From a checkpoint of a small transformer trained on Wikipedia.
Size: 10 layers, width 448, 7 heads of 64, MLP 1216 GeGLU, vocabulary 2048, 26.3M parameters.
Training: a variant of Adam for these matrices, 521M tokens, 3974 steps.
MLP neurons of a small language model. Each row is named by its layer, matrix (down: output weights) and neuron, and shows model dimensions 165-292. Each number is 128 + 32 x the weight over its row's rms, rounded and kept within 0 to 255. A neuron's up and down rows have the sign that makes its largest values positive.
A block is one neuron, or neurons of one layer that tend to fire together. After each block is what it responds to, as a language model described it from the Wikipedia text at the highest values.

L3.down1091 [108 104 105  90  70 102  84  77  93 203 153 118  71 134  93 123 107 138 165 157 122 106 182  98 148  63  72  55  64  61 147 110 131  87 113 119 153 101 144 142 107 153 141 133 161 129 109 142 148  97 118 157 119 177 117  96 106 147 142 171 155 147  90  89 129 133 143 158 147 115  97  69 106  99 123  89 177 106 116  97 128 115 147 143 173 146 108 150 125 120 103 108  96  79 104 111 126 114  97 154 152 179 141 123  93 125 136  72 121 153 145 141 104 121 155 166  64 135 105 136 130 115  86 117  95  94  78 110]
Description: Season and time-period nouns. Word-final tokens of time-span and event nouns, mostly season after years or "the", also year, day, film, first, and endings like exhibition, background.

L3.down458 [ 79 153 176 101 116  99 106  79  90 129 103  96 170 204 133 147 147 116 105 114  88 135 128 130 138 176 154  57  91 148  53 121 127  97 102 180 202 172 116 111 136 152  83 120 114 124  80 141 129 175 131 186  91  64  93  80 113  92 123 170 121 179 177 158 181 133 172 178 165 147 122 113 128 113 139 112 177 147 105 103 143 133 183 130 159 128  91 137 102 111 181 110  89  55 165 118  95 100 135 124 161 151 111 106 125  55 158 138 155 147 135 123 115 179 118 142 132 106 154 123 118 123 171 108  59 143 103 119]
Description: Split-word opening fragments. Opening pieces of words broken into subwords, mainly Q/q (Qarabağ, sq mi, DSQ) and " di" (died, directed), plus "+" signs in sports tables.

L2.down84 [165 145 138  99 113 112 183  64  93  44 184  70  52 141 187 151  88 156 160 130 106 166 134 139 114 169  83 139  71 149  83 157 125 167 173 115  94 134 101 134 118  94 137  91  86 111  81 103 169 101 163  91  97 128 136  76 114 159 165 160 153  69 114 104 145  92 108  50 151 118 233 146 148 146 142 109 181  93 159 133 103 108 145 141 192 125 136 172 171 141 174 107  90 121 149 131 113 121  95 161 189  94 147  50 111 172 120  92 147 146 153 160 142 148 185 154 125 168 137  80  85 158 168 131 106 101 114 176]
L2.down106 [129 154  80 118 151 118 192 147 111 101 165 136 134  75 143 137 142  93 154 122 125 112 167 182 101 163 117 159 170 103 139 129 153 196  92 131 102 120 104 134 137 110 114  94  92  83 104 129 100 110 200 111  75 134  91 108  94 150  81 115 108 113 146 118 174 118 105 108 103  82 130  82 155 178 152 124 158 213  91 124 111 114 126  86 174 154 127 138 137 144 158 145  89 130 154  88 102 129 149 147 149  89 126 145 162  62 147 163 106 127 126 103  38 108 135 153 179 156 176  76 112 120 164 117  89  80 141 132]
L2.down208 [107 142 179 175  96  80 153 125 145 133 105 152 138 171  85 109 123 122 204 130  97 151 129 147  71 159  76 198 117 115 107 120 184 166  86 105 130 109  64 160 181 131  60 132 148 128 126 104 132 166 188  83 139 173 114  70 123 100 133 122 130 126 117 155 116 157  88 170 185 125 157  12  95 156 122 175  79 132  39 121 121 140  98 116 137 164 133 157 158 114 155  73  85  92 128 113 109 162 111 161 138 124 114 151 207  98 122 118  73 145 111 185 113 164 172 134 190 141  81 137 100 166 117 129 163  99  92 107]
L2.down419 [130  93  95  93 111 133 125 110 142 137 196  79 125 151 161  89 129 186 154 111 122 147 135 139 124  43 132 151 122 112  82 182 109 136 134 143  49  82 141 149 118 125 132 115 135  90 146 133  67 155 153 142 163 146 160 137 110 131 142 121 129 101 180 162 154 124 185   9  69  99 148  70 132 168 168 108 196 163  97 112 116 125 165 144 101 156 147 138 129 102 133 142 132 138 120 139 165 169 122 128 126 162 159  89 105  96 141 153 115  74 133 126  74 109  96 106 159 125 127 144 132  79  58 129  73 152 119 141]
L2.down704 [161 133  99 170 124  87 151 135 130 138 156 104 148  92  91  95  84  57  79 123 102 120 159 109 153 121 128 102 165 101 150  90  74 114  27 168 169 120 113 146 103 192 102 171  86 142 144 126  65 133 115  89  88 141  94 126  74 143 105 129 132 150 119 156 111 118 104 149  89 119  50  93  99 150  80 169 236 120 120  70 180 143 176 108 146 101 137  95 115 132  94 177 166 139 137 115 140 134 121 103 189 122 155 100  94 141 135 116 126 105 175 138 141 104 164 214 154 155 126  55 110 103 145 159  72  82 118 134]
L2.down869 [225 126 155 141 127 129 128 146 122 107 167 120 119 121 107 156 136 148 110 136 180  95 104 155 146 107 115 131 175  86  86 209 143 133  89 135 142  58 132 159 145 136 162 133  62 114 153 134 128 117 144 124 147  76 110 125 194 168  79 114 125 121  79 145  99 157 114 128 111  76 179  79 117  73 127  94  57 139 179  72  83 139 122 108 133 171  95 105 151 133 142 137 107 150 114  83  77 157 179 153 155 105 154 156 121 120 125  97  97 183  94 120 130 112 137 159 150 136 145 100 104 116 132 127 128  81 131 125]
L2.down937 [127 105  74 161  75  94 137 133 129 107 154  72 132 141 130 113 141 108 110 128 100  97 150 132 109 120 124 152 121 121  98 116 117 153  98 112 139 113 128 178 159 171 130 147  52  71 119  97 164 124 109 120 116 112  81 107 138 193 157 196  75 132 161 128 143 121 132 103 109  91 166  77 177 135 113 131 178 161 136  84  93  97 151 118 186  96 118 135 118 119 170 145  57  72 154  69 137 133 169 162 138 144 171 129 162 101 149  60 123 132 125 137 111 122 136 126 175 131 134 101 102 102 164 157  87 162 157 119]
L2.down980 [117  89 113 119 100 138 161 138  88 101 157 114 131 172 127 166 127 145 101 138 158 153  75 114 143 151 131  85 135 150 109 124 128 164 123 150  68  96  87 163 119 113  94 126 149 105 151 126 133 148 163 147 133 147  67 158 141 195 138 106 154 193 146 132 147 113  78  91 172 120  57  86 126 173 129 126  88 126 156 166 127  91 114 103 109 101 126 150  89 175  75 105 113 115  82 100 105 132  88 209 136 102 111 159 176 103 178 148 130 110  66  75 135 151 111 136 161  79 131 129  95  78 148  79 134 127 188  77]
Description: Mid-word "und" fragment. Word-piece "und" inside words after a split prefix, as in f-und-s, Fo-und-ation, compo-und-s, D-und-ee; occasionally other mid-word pieces like ll, ul.

L2.down113 [154 143 157 161 128 107 154 127 143 170 138  98  92 176 134 178 147 173 118 150 174 127 100 172 184 137 158 119 121 136 119 113 190 186  62 149 100 113 167 125  80 129 122  65 138 144  92 103 125 142 100  96 156 158 100 126 191 158 115 160 126 115 133 149 124 110 119 123 144 144  98 111 143 130 170 112  30 101  86 113 142 132 108 122  94 153 106 172 155 173 138  60 146 152 174 160 109 147 127 126  82 148 139 133 177 102 171 150 123 156 155 105 139 118  81  97 140  57 123 123  88 158 157 145 108 110 104 126]
L2.down488 [173 124 105 132 132 153 123 148  99 113 148 131 147 144 123 170 160 183 111 116  78  75 159 120  92 148 114 151 152 184 156 134 175 159 134 155 130 112 140 133 117 140 122 145  69  62 150 155 172  36 185  83 162 190 116  74 159 164 115 158 163  76 118  99 116 113  84 144 130 166 105  83 154 172 151 156 142 145  89 155 164  85 109 106 145 173 150 114 107 124  93 137 136  61 131 130 154 108 175 187 188 125 177 122 141 140 138 101  94 103  35 176 127 132 100 157 117 166 106  82 135 128 111 110 128 149 149 121]
L2.down607 [121 213  62 118 132  80 134  72 151 104 103 186 176 137 129 151 153  80 123 101 111 127 163 158 110 133 160 115 158 156  76  98  93 163 109 160 145 147 187 115 165 148 132 166 154 134 142 124 109  29 161 149 162 129 152  86 139 106 102 110 113 110 103  87 129 160 110 123 106  98 102 108 156 124 150  71 123 171 113 134 122 110  76  94 104 141 124  93 145 160 205 140 122 136 138  73 134 147 222 126  94  99 160 170  85 143 154 123  84 152 118 116 155 146 115 126 175 106 160 105 117 150  91 140 132 136 171 123]
L2.down754 [161 197 142 155 123  98 169 103 172 142  84 116 107 194 129 158 116 122 148 142 107 146 122  94 168 147 148 129 118 120 163 138 107 152  66 110  83 100 135 183 107 142  37  88 138  97 134 158 169 162 128 124 136  22 194  93 115 127 104  86 160 140 101 114 112 119 139 177 135 148  91  86 158 146  81 154 129 169 144  54 161 158 119 134 114 146 122  93 134 137 197  85 120 119 117  83 115 166 101 114 127 150 187 138 110 103 106 127 102 151 177 157  75  94 104 170 143 133 180 126 175 134 103 118 122 140  92 140]
L2.down758 [149 120  96 142 109 159 181 166 181 146 140 145 165  84 197 114 123 136 131 114 115 196 139 135 143 204 191 125  81 103 171 121 161 153 104 162 134  95 155 131 125 166 136 129 174 124  99  64 122 165 144 108 137 124 111 146 144 140  97 189 172 126 125 147 108 121 186 159 174 224 116 134 114  85 159  75 137 146 115  78 160 102 110 146 129 164 129 128  90 153 175 168 127 116 147 132 146 105  79 106  55 120 121 155 157  83  97 108 118 114 104 189 126 148 135 143 110 161 104 127 141 101 140 108 132 117 163 129]
L2.down772 [107  83  74 136 107 171 120 124 110 133 100 169 130 146 111  73 129  81 131  81 154 163 158 132 173 128 134 124  86 118 110 141 147  85 172 133  91 183  71 187  95 101 137 111 109 127 202 139 176  82 169 165  88 161 137 117  93 136  88 108 206 114 101 104 135  94 122  85 120 153 101  90 156 100 108  67  90 124 123 208 104 121  75 119 129  90 175 131 107 104 131 108 111 101 122 116 124 156 107 137 152  78 114 113 130  79  79 175 119 127  95 130 180 168 121 118  97 130 165 111 127 120 178 110 107 173 141 142]
L2.down863 [172 126 147 103 125 100 108 120 155 150 130 117 146 101 149 156 126 138  62 128 123 116 100 193 134  97 106 132 170  66 108 124 121 142 140  71 101  99 174 142 162 100 154 153 107 105 143 167  67  47 122 167 121 154 144 117 116 118 113 131 161  88 110  88  96 123  86  64 141 181 111 120 113 106 176 117 177 100 146 178 149 100  95 149 144  85  99 103 176 113 111 107 192 103 127 173 155 103 124 139 119  75 116 101 145 124 161 125 123 121  95  87 150  94  82  53 140  79 151  67  79 154 124 154 137 167 191 118]
L2.down1205 [167  80 138 168 170 145 146 151 188  89 105 131 175 143 122  99 108 102 165  94  87 135 133 160 119 143 129 157 147 176  93  74 136 170  84  94  97 174 121 102  74 191 113 101 157 111 120 137 116 100 182  92 134 135 133 154 145  88 135  95 101 144 124 195 180 137 150 121 110 188  71  92 124 117 175 146  49 180 133 119 184  94  98 102 125 105  94 175 104  58 100 155 140  79 174 137 236 164 176 128 140 103 115  84 111  85  96  80 121 131  87 105 135  67 183 153 145 162 128 144 135  63 113  59 116 132 165 132]
Description: Colons and month names. Colons that introduce a list, name, or time value (Saterland: Ramsloh; 4:05), and month names in dates (30 December, May 2); sometimes "due".

L4.down193 [128 155 177 185 128 146 131 118 173 115 117  99 127 100 133 142 156 142 123  92  75  84 146  89  88  89 100 219 109 134 134 137 124  74 105 174 101 142  95 182 142 206 205 188 198 152 146  94 153 170 132 177 144 141 138  92 103 137 149 160 142  75 128 117  97 119 151 143 177 104 137 132 177 106 133 103 166 109 118 196 136 106 122 129 104 118 140  99 115 134 111 148 161 133 130 141  89  85 193 152 123 156 151  97 121 117  87 116 152 174 115  66  97 169 117  60 142 111 129  87 148 147 178 123  97 158 143 129]
L4.down220 [ 30 116 126 101 122 131 109  91 201  80  82 135 122 149 138 106 165  54 126  72 120 168  99 127 142 207 167 141 185 201 116 139 128 180 141 123 134  86 154 158 131 122  73  70 109 179  95 155 111 173  87 178  48 117 156 108 145 173 108 106  78 160 108 113 130 185  84 154 128  79 114 165 123 125 159 103  86 156 145 156 114  86 124 108  81 119 119 127 131 112 167 145 180 131 130 110  76 143 113 153 154  72 137 121 113 132  82 100 204 149 136 142 127 107 104 113 159  68 165 120 138  79 171 124 128 104 106 158]
L4.down704 [ 83 128 144 125 120 117  94 139 157 148 164 165  91  86 100 171  99 114 157 127 104 158 135 121 181 122 184 121 165 138 116 141 104  83  77 128 108 133  74 185 159  93 119 129  82 142  92 117 112  85  93 122 159 146  67 117 102 118  27 151  78 130  23 145 138 137 124  84 128  41  75 116  71 187 116 126 126 129 165  93  82  99 116 123 112 139 115 120  88 165 153 124 124 126  87  76  79 111 142 163 138 116 203 110 139 128  87 108 136 151 131 100 105 152 128 184 124 141 173 174 123  66 102 121 154 205 158 135]
L4.down717 [115 142 140  82  80 105 132  66  99  95 139 141 121 175 135 134 147 145  93 136 151 138 124 122  94 131 148  56 165 106 129  99 126  76 112  99 147 121 118 171 135 132 106 106 190 119 105 207 107 159 132 125 214 152 159 165 137 141 146 143 114  91  98 144 114 149 160 147 194 151 102 105 146 122 138 114 137 135  96 164 100  68 156 112 161 183  85 147  98 135 125 149  83 123 133 131 137 124 126 170 115 171 130 136  97 156 100 105 113 119 117 106  88 146 122  52 114 135 141 167  92 158  99 137 128 123 153 128]
L4.down738 [158  49 110 150 137 116 101 120 171 109 127 158 125  69 154  89 187 124  96  86 121 104 178 146  65  92 123 166  95 179 146 158 146  57 200 142 144 134  99  99 123 170 127 126 125 130  62 103  99  62 106 155 165 194  88 173 111 123 138 119 115 184 122  81 116 134  76 103 174 111  45 104 161 127  77 103 123 119 120  93 103 150 163 139  95 107 143 152 108 102  95 159 165 129 125 138 140  93 136  89 124 170 100 146 128 128 180 198 114 103 141 160 195  98 106 117 105 154 128 110 128 115 140 112 154 104 123 125]
L4.down753 [118 141 123  76 143 111 177  65 164  99  94  74 137 158  98  79 160 114  28 178 234 139 102 133  94 126 122 104 158  88 106 149 124 133 105 191 160 157 182 183 114 174 132  96  94 105 140 174 143 120 125 143 176 121 170 144  92  96  96 116 126 100 120 129 220 129 136 124 144 107  85 109 131 159 136  65 172  89 100 121 133  81 132 101 146 116 101 143  84 119 150 133 137 119 184  97  97 127 141 131 105 159 171 136  91 152 113 183  66 134 115 185 165 117 138 109 131  97 131 105  69 155 117 132 138 126  96 103]
L4.down769 [166 140  98 156 101 128 169 160 127  93 117 127 118  90 157  55 159 131 131  88 103 136 167 140  96 163 106 174 126  96 164 100 160  92 124 193 126 124 157 114 166 103 119 179  83  98 170  98 135 142 122 160 112 117 152 119  52 132 100 161 133 116 141 150  90 188 180 165 183 124 113 139 190 109  41 137 169  96 112 107 150 124 186 123  75  84 114 160 159 112 140 131 113 135  86  60 135 222  93 158  90 128 183  88 151 123 150 146 206 127 144 217 153 105 104 129 100 125 125 194 168 151 109  99 122 174 158 127]
L4.down1046 [109 104 123  88   6  92 109 111 160 116 119 155 130  82 103 115 127 146 132  99 165  94 149 134 133 144  96 150 146 142 114 154 114 145  98 151 132 114 126 147  88 102 148 114 146 169 180 164 134 102 145 140 124 202 117 158 136 128  75 234  89 112  92 135 152 134 118 175 160  94 125 134 114 161 156 110 128 111  60 160 119 111 125 123 158  84 129 143 188  96 149 126 144 153 108 135 137 179 120 179 146 123 185 177 115 154 100 123 128 129 146 150 127 107 128 111  80 133 122 164 134 190  84 147 141 149 137 102]
Description: Year tokens in dates. Year numbers and month names in running dates, often after in, since, or a day number, such as in 2008, December 2003, 19|85.

L3.down136 [142 151 193  79 126 144 133  64 127  91  70 128 176 127 115 127 143 134 156 160 163 113 124  97  95 204 144 139  97  92  80 112 115 117 110 169 145 121  81 151 179 113 100  90  84 111 115 133 158 101 160 100 142 104 133  94 114 109 140 106 174  91  72 160  72 111 101 107 135 163 102 185  90 136 191 117  93 109 136  46 132 121  99 133 173 137 120 146 157  87  94 119 137 170 145  97 130 137 187  74 129 102 121 136 117 120 143 102 147 121 111 145 134 147 117 135  73 181 122 126 120 130 162  76 160  99 111 117]
Description: Years and number pieces. Number tokens, mostly years after "in" or a comma (In 2001, published in 19|27) and pieces of large figures (10|0,000, 2,7|00), plus stray mid-word pieces.

L4.down400 [ 84  33 125  82  85 118 136 140  89 188 114 129 136 105 119 148 131  76 145 126 132 174 119 160  75 124  89  46 209 147 117  72 145 109 144 172 180 102 139 177 151 147 102 167  70  63 130 115 127 139 191 141 120 116 137 144 128  98 114  83 145 145 156 125 168 144  86 177 101 158  91  80 126 143 144 130 133 133 196 121  75 178 134 123 190  97 166 172 119  93 111 113 101 110 142  42 180  98 131 144 101 185 132 179 122 121 123 124  49 168 142 137 204 121  61 139  72 145 115 113 185 161  77 136 102 133 137 103]
L4.down553 [ 81 165 100 159 124 156 148 131 130  55 163 123 135 162  86 102  93 122 109  95  92 102 139 104 104 154  68 143 191 105 142 127 105 114 183  58 160 145 134 127 156 126 145 193 155 155 146 142  84 160 125  80 159 163 190 123 117 185 103 186 111 128 137 122  94 134 142 103 117 148 107 116  89 148  97 196  79 111  74 106 143 126  87  91 148  85 138 104 142  65 139 166 132 116 138  80 120 206 106  91 123  90 133 164 172 148 124 151  91 165 167 134 175 125 151  89 166  73 118 181 132 146 145 174 102 109 143 145]
L4.down573 [137 151 156 114 120 142 111 117 127 115  69 112 104 156 135 144 148 124 129 158 128 102 133 153 159  97 171 145 136 142 137 140 120 127 135  75  92 113 110  56 181 107 113  80 107 152 137 126 135  67 178 151 154 146 129  84 147 145 155 140  82 166 101 110 161 127 115  92 147 110 173 130  62 132 103 161 174 142 131 126 153 153 165 140 165 179  76 133 171  97 140 166 109 180 110  31 150 166  32 123 105 155 197 130 104 143 117 113 139 136 129 129 102 155 131 110 119 140 203 119 123 126 137 130 129  85 141 115]
L4.down773 [124 176 182 163 131  98  66 158 135 137 133  65 183 157  74 117 204 141 140 148 160 134 168 152 122 133  86 154 130 100  99 139 154 135 106 148 134 126 153 157 145 155  94 100 120 125  73 155 156 163 118 111 117  93 155 161 138 142 117  60 107 179 105 129 153 109  33 104 122 122  87 137  98 103 109 142 140 147 136 102 121  95 127 133 141 108 132 103 148 134 126 144 150 122 130 145 125  73 148  73 158  68 153 155  84 123 182  99 143 151 137 123 119 205  99 122 131 116  99 119  74 131  63 115  98  76 121 132]
L4.down787 [157 121 121 142  76 139  54 179 107  79 158 112 138  67 124 123  77 139 179 145 202  86 163 101 146 151 176  85 144 152 101 106  86 131 116 148 135 128 103 170 131 139 146 132  98 135 153  93 145 107 177  67 138 105  96  82 104  97 136 155  46  47  87 117 100 139 158 139 116 109 151 113 137 119 172 140 141 109  91 129 141 174  94 108 158 199  92  85  79 121 119 165 157  86 104 133 151 155 158 151  81 130 142 137 141  77  86 133 124 157 122 130 140  95  97 184  90 129 190  57 160  78 151 104 160  71 164 142]
L4.down833 [145 133 157 109 162 121 116  75 171 160 132  85 134 162 145 123 110 156 157  71 167 157 121 125 119 114 111 142 115 139 106 136 129 130  90  89 113  96  72 152 129 140 136 109 100  87 134 124 189  53  77 154 154  75 144 157 130 118 149 131 133  98 156 175 132 116  33 115 170 121 126 170  75 111 112 152 169 109 148 145 143 108 147 141 144 115 149 146 121 155 112 131 105 148 166 187 108  80 117 156 167  97 161 109 147 115 134 111 184 105 138 101 132 113 159  92  67 135  52 171 175 120 154 153 135 170 107 137]
L4.down933 [111  70 152 183  86 145 161 131  76  73 191 133 127 116 153 171 164 146  99 111 206 113  98 120  99  76 120 135 149 118 112 124 127 163 114 144 121 178 138 106  96 155 126  97  92 156 159 232  96 125 172 176 137 153 144 143 141  85 176 104 144 130  90 115 144 118 104 113 122 117 122 147 142 181 107 166 129 129 105 142 163 120 105 160 144 107 100 144 179 195 155 118 131 165 102 144 154 152 136 111  76 138 155  67 129  88 155 125 126 131 179  77 161 136 166 119 122 158  91 148 101 140 135  88 100  73 126 122]
L4.down969 [ 87 152 179  94 107 124 156 153 167 140  65 146 141 111 167 181 128 117 144 118 119 130 107 134 142  77 148 183 183 117 130  96 120  94  79 140 157 144 125 140 122 128 130 129  90 182 132 125 170 122 111 147 121 121 159 114  78  94 138 140 111  55 162 142  95 124  83 144 120 107 136  93  79 176 145 114 115 193  77 172 137 127  51  79 127  97 143 100 114 105 162  86 117 137 167 124 135 163 136  86  77 105 110  83 149 120 172  94 128 176 125 101 133 190 168 107 102 104 126 126 148 163  95 133 106 121 146 100]
Description: Word fragments; sports "career". Two groups: mid-word pieces inside longer words (resounds, droplets, gradient, flutes, MVP), and "career" in sports biographies and section headings.